python train.py --head_dim=64 --norm="rmsnorm" --norm_place="pre" --rope_fraction=1.0 --beta1=0.95 --beta2=0.95 --decay_fraction=0.608
MLP neurons of a small language model. Each row is named by its layer, matrix (gate and up: input weights) and neuron, and shows model dimensions 336-431. Each number is 128 + 24 x the weight over its row's rms, rounded and kept within 0 to 255. Numbers have three digits each. A neuron's up and down rows have the sign that makes its largest values positive.
After each neuron's rows, "fires on" lists the tokens most often at its 100 highest values on Wikipedia text that the model never trained on.

L4.gate217:131090074088137104096117147147145162093152086138145127110071175147118119146087126119134158160094164159154123158152141114071121169103127119172116171132106123131126125158070105148072115121172124124140143105127149127129128133141141111130120167151108106130134108117108131138150057153137149122
L4.up217:164138146112114116114160139124141118145135115119115092155071106120156104112157160103155146127127102109073106112091117080092132134162139128137110172087175135165100140173112132150113074120111165114101141126076137155128147122169085134163171078135101142143122146149146103167140117162156132118
fires on: "\n", "″N"

L6.gate761:111112124140125168085132145111149116130126095161138151156090121116097096146141112139143137108101138139128074123122154102123180128175096144120129116105170174087145130115102110126146110165176144150121159087113099155139129099173123176173129153171149132118116115146154130110118125122111138128
L6.up761:121151081168082149139079121149101053098142123116163148174163159124113098114141090148178154123097184160118122144121148151106125139160121118126142123065116133106134155156171105166166123123144151152120140127164132132137135119152120144136131158120118115123129133142119170122099146112105121104
fires on: " |", ":", "el", " 1:", " 1"

L6.gate844:124153166118073128074124154145119118128107108139096129140109128102155138111139154151158118137137118080096071112146128162154159122125111162108125103140076114099104139158098115141111116153153144141103102120121106082095115141180186101103074114142112114167123126137159102125143152101120148132
L6.up844:147115107163118106129052117101167087091153163111135151117144110139102149112090117098107132116132127146123164175115125135158126120096148119154127106142133144128159093111127149180173134097134140088173175144109124076100127079137088109141121126124120136101142143177183127124148141159104124149
fires on: "\n", ",", " He"

L4.gate151:179159149137106089100148132125175129190143124120133099122087149106127135132139145104127122151159117164158117142106083151096155139126110145184105148124139133143119127112139157142108171118132145140140119129143113127141102121130147152119108128075097138118129079087173114173126141111147124104
L4.up151:134160151111106088138095124127154122132118156104119108093165101150196104125144118153111157110107096105116107154131158166174130144136119153137167091135105121144140163146091111155123141156122101128114118113111169105111117111129101092139099118115084122127071118103143136113146124157111134159
fires on: " |", " of", " exp", "\n", "|"

L6.gate123:165125128150133119124159167111169104184119108111160150123132160117144113092089140125108109155153128126141132133142116114121171140107100142141133118118129128104102174135164118115135156146130166083120143081145180173099136157110130105149144136163114155110101096140142094138122111116145116113
L6.up123:134145122135147121053148152124135134163069164166114129107124140113104126131099114139126099127171140136124121132122082132111137130153115133113113113121134097121141122138154156130122064123101157122135138121163162124113099159106128139115141126134128104072117129126117114130118116122133146126
fires on: "\n", " |"

L6.gate1013:113095128126162153128121140097146119083167129163158133134146103106068176089132154091109131119097120125166119102168096134137113135146118127130125128118099130093121110174139134155152139140089140121088146084125128112094147140131118107152105119156095192123143140122108176124130058136083102132
L6.up1013:133125098103156145120127147101140175129129141132110153141130114138094116165103130136142127129135164121156111137188129126147138100138134129111100092114126123144169127152124106128125124088113171133097128136119135133149160160138127088170121105103109179108100127116109168130092093093120134114
fires on: "===", " ===", "11", " UTC+", " |"

L2.gate14:129126131159057093092135114111142130106148068143066088142120175150069151099140139105132152128100157121115053120129079131123127139116111170130133089123147098122079119140079114130101141103151142158135117169167145133142101166133096127109133099148155089142109146135174134131120084067145118132
L2.up14:106139132110129104132142113134137139110123102150148139094148140109140098128148117123137143134156141135139158169172126126135127108160137136141114126125107137133104120094098120081133121138091139136128103155160181116160135132090111178080116118154168114089169077162146147111155161119168129110
fires on: " on", "78", "r", "J", "j", "em"

L8.gate537:127143147173110154172089161158107152167156136131137101077149167111138173143115132092148160164074111144118118100168140101143160122104122148110147126149178136070128144132147157131162142077144136135102144082140134125134132118145149103139145157140136115102135139164135142118138159084134142146
L8.up537:117155119137102126179117123125105137176095133150051152142084129101102143105135126170128117170142168123107132082127121130145141108150133125144100123102159153163132113158127163099155119117115135136121151137100124148157139145128124120111143137131149097127133144134143159134129152147153137145
fires on: " by", " in", " on", " to"

L8.gate288:144070156148124135114170118097153143155125097128093120095111091144112143069131153128144119157128105122146095118130112120150111137132093118119120134123134106095097110129122151135139165139138155081157138101138094145145166153142090115132146154195106147096121089125152146186121119089107142093
L8.up288:089091135148170124161117149157073062107127132151104159144104154123072148117116126128151131116097162122122127154147092124158146113125118106112111119072145122140132148135113135103123112131172135153117132090129123136125152139132129132155123140158125138111160110141093146137119108120137116121
fires on: " |", "|"

L4.gate943:093119120179151163151081111125193148154146084147110099103110113190127161110107130145108145157147139188105103135107076115102101170103113127135110151127113138103084091108101149138152140185147131095175087120116125112116112121138109127101125184074145099124110172136162123101062160129088157137
L4.up943:083111125146125100114131084099105145128121141180088144123150127084126141132106156106144162105122184129124121119096098115142150151119129145117074087136120123154119162139106110157130132152151145132130134093118192094127135126107100157131141180123124112091114155131076127161117138119107135120
fires on: " |", " Stadium;", " to", ",", " of"

L4.gate746:126150090126064081152179125113103100115126111102138121124118158125154144147143128141113095133102136141118115163124121147065164105150107154145135136127085136169114148109140154123122124190169103154138130109121126118119163119085129129118122148174148151137181139115109168144150136147119110083
L4.up746:098184071109142070101073085109104094150149183127126138145107082106082145097137111133155133136104154159122116134150155170139128100128121139094113125131120139148122134133118131144131129123109187111134150103113137141103139146155161133142145140136091117179101113087162138123133106118137112152
fires on: " in", " from", " of", " on", " directed"

L6.gate995:122088150147105066076097149128136139104158123109167153151111148139175095103183144126122136106118114100086107131139122153137117158131126145142103118108127114136105141174098114107122134135138137101131102115120107106123112119132159104124061156157145155154120096101172129115132121103122169112
L6.up995:116122170120139145110119140118095149150154139154110157141153117117109097161122162141091142114134104094115161151157171156170152098121121142080075139162105102125109136122137105135135144146140107157173077172121096106107151130140150119161143084094123142129125153148117109142130128120140120155
fires on: "\n"

L6.gate1171:131133112105138140127155127089126139154095109122132129186123138138160100147143143145068115154166095147119134124145152116150110103150099141097115096098099176140130132058148122080089140114133120135066124104097087119134149139195119136126093142133086172145140144141140126103142172135106092115
L6.up1171:093145127107107166154136183130131132122139110120145097135183131137097127154190126082178145105154082142068121138151131135109106126078118109129096109154100136140144136088124119156111118187129145131156112142174138121138076088154156123149162114125135128119141105105142100095134128115136139156
fires on: " and", "c", " G", "gh", "aff", "g"

L8.gate78:125158139120109133106136153097107118147152108117111111125116149130115121091114112153168141162093105165133094132127098055084106132171111141113158105139170153141154106126139098158145134155136176105150150109138112129148138142123139090134127145174130123085144048132122150156124119069086181162
L8.up78:112108145124140119118121153122117170162109161119110127082170164110101131136126127117123114117099130144102122122133115135134113110105124184155158147130161110135145103117127154159144109179137168123119118142091109169130105126156136108126120111145115088134134093086128162134133149097107171113
fires on: " in", " the", " on", " |"

L6.gate620:138137147137109118132131170080137148118132105168132119139110122134111103123138113122102128147175059079129110134131095186181100163144123100141129122099152132151133136127106121109123080145126139148149134145133135123127157148147161121103106102145138140137116108120182114129147168098125161100
L6.up620:124132174133066128145100105088173108120180117146139154139129103113119146108113135127092146093181110096120145121150125160176082092147144110108136097145118112137088121144098146124155100151163117130137115166171115087093126127164106128113108138152108105119152103111148148167156145144160140165
fires on: "\n"

L8.gate1132:149115145144146090114119148124126144111149145088057140129108153193150108108111160151116112128163119103127113135143096110153166148106081103146126063129074107105120130128126135129124115101128116129143131145111169096114158130138162121130136123131141125170125063114154115175112168069109182111
L8.up1132:125148123115116098106119108111116083110156129109112098152137138155098144125098124090120118116197150123140122118125104146136119152088130138129123121095137079101141119169108138122155147125157093080181126170131120108106140125151123079078121101137118119130120119155144095122132168127164106146
fires on: "\n"

L4.gate284:122106134142114093149134163126149123179153147114140136146112167134161094103107139111098143119157153125128102144126088161110168125143124122146101115105174111114085133134113143108126099140143127116128128112103114129109132092157125124126109131149107138146088132100175108111098148145139120101
L4.up284:130114159155154138160130111107170093172125159142109111161127118121098102075090135131072149103106115120124120119130116184163111143138135140152123136114128102126125146141085140135116090132139099128119092100099130071097115125151110118147068136166143142113114117120181091144160171126148145112
fires on: "\n"

L2.gate1051:110100113151117116126120144097155150148196113123128152123102153166162103089138145086138097116145118135108118148133097061167127101128120163123127122105155138095115108073105115143170149141169136168147128081130126060165125127195103137131089188125147125155112139128142115118098126131144150142
L2.up1051:120169125134109111133120167103125164125148139116136134158120103145140127083112152108082081141078162129123129139124154123191113137157144103116101111115127121129099163107111126144127160145133118103106164119112140112138122154143140132081109114149106092127122119104132174119123149144149135157
fires on: " after", " by", " on", " After", " Following"

L2.gate603:148121139122124116118119105090121114155118122118135132124094113154104095096149143102115105100175118131136137122101097120123148147158121143119096139107121144185123140153111145115142147110158152141139101129154146126110150141144100115127095092120145147130104161148172116118074095128173141100
L2.up603:121076127141111118128123089113144139087117135112133114138130106125130111130145133110142118115151118097108139124184142130133120151164122129146096125121153114150111157116122131153132181123115140136134143125128104125171115139116132162129111098132179140103045166155151130118136068136184160118
fires on: " to", "i", " into", " Techn", "as", " from"

L8.gate246:132094126139097121120109132128105135085137138148135139106118114131127160109142109109118098159100120147103100141149114116157119095136125158076158105094145159112099169137145133116116162112118091110107121083120127132143162150152138105089114114163111111142112109088119117089188177135079137075
L8.up246:139162132112119118130086162122138094121101091139125191122146092113109110137120126121081138120142093157111166110139118141140142159138132088120124095122140118130165116130121096151188122171124143135119164160122113102112125062144134138131163140116139100123156106160132123152122138187109117151
fires on: "\n", "=="

L6.gate476:109123176165147105144148116109164083145152130142124142112139122124128139064146148124089136164124073107132121158111107118162151106112130150151169088073164125112111112123107126119143152115116122138134130127111128180119113154135149142099152102118136145136130121176145144124163170152126128098
L6.up476:087145127104143129153143125131121115120126163081085121154120122144104103154144116138187150109088150142134132119130078136167109152126120155096091105089159124108139134127081148110134142135137118124110100156163146090140128170143122147180103087132177131167146141113142100169089108138138105131
fires on: " |", " Score"

L4.gate1076:157129119141132069118153129134144101113118117102099088148109123158108151136139157158118125136131086163139130130135081134129138111180121121140100132136109142158136102111125114095133179160166102112146118127095145137171110110100161140114105122155072141123133148108088094149134167125136074099
L4.up1076:094124128143153127142110170118146169114134108134098131155142120161122154110121148126147125080130135136100095130142118117082149130133137127123128157112132126109151193100099139168122132104158113097120138149161150122103117135155113140127065155091082106171076120115111124105116137169131115155
fires on: " of", ",", "e,"

L4.gate959:175125148107127098113141143124200103147123136084147134122099143153125122143143135116154101140115107122149074120145138165105118126173125124123098166117118139116169122131134132134112166156103103107110127144172101114151101103142138123113120112078155167109100121136132109109156127164118135103
L4.up959:116110112134110145120159155134162122069130090102095148111132115106050101131107126113158128125138097114127122126107108127103122158132130128117122128158148118092142157136146155154152136146136111139106148156158116127157145101143119132128081163144130106116068130117102127120120148139080137131
fires on: " of", " in", " within", " South", "western"

L4.gate1209:136086163173127104150157142107157104155143138150135149141094145139139085063164113092123110145133134129123138152124117108135139168160131142106158109123075113087130129150062079127142144183097164142104110137148155118125110156137175130125104151137129139156103153091163131120144116132134168090
L4.up1209:159107158146136135160133131119130133130149125195129137103095127130106123120121142106130130153145139132103169114111158114086117164182166107138132179152080120099121109141089130154132136133079180112140072110131111098167156170123184143130123124114123132173143147135121126190094091100137138090
fires on: "The", "\n", " |", " The"

L6.gate91:155126148140065115142136153120180142102170135126124144166140126139137100098145099101126113111165110100126124129150107125172125114128140103150113106145137163140104132125097113113142126138135126148149129151149114114106115147151142119130116101144109125144152103119192073170146146125146171146
L6.up91:133109164118091152147109150108149128098160145150125128137135092124106114117128099121137109125149135105119158104133097152177086094132164106140134111111097125111109136125089126125167116124171112142178130162152101117111115148189139141150128114133088099147171100128171080157167172125117178147
fires on: "\n"

L4.gate323:151062106146095168138145096125170159152129107148109151135116086180121105105167151099140118162167110175126135153124103110120135151144110126116128099116093141104110107148149135100094163135141145135144157118128140152142121141146154149128123109160109132140104129143172128099120150156161149065
L4.up323:122176119132106140103131113100130138084126110161112108139127115153157142102112150128133123105140099167164102104165148153124128101142124098125193121135122127142141145102096143120125154136113167134127147154102047148160154092154136156131122086156102160120128139118173154124107140146137127123
fires on: "\n ", " in", " to", " into", " create", " after"

L6.gate1089:127123138191121082140121110085167104113134121150103114135102151159142084104138128129094121150139131132159109148117127116094129153147115171094117147109131134119100141128121120094129190177151114110127140133138142146148087153091118129138113100122101133136091101180120096129146095130108076136
L6.up1089:133126164119168105127120131120153133125093129134084098115150127138112140129103076126129113109092147114110125076110152128119082124133118124100149120091137130089112104139092135137117124112125108119143124124154083121103089157151120132161058158104188124135112111124126123110074106081077129165
fires on: "\n", "i,", ","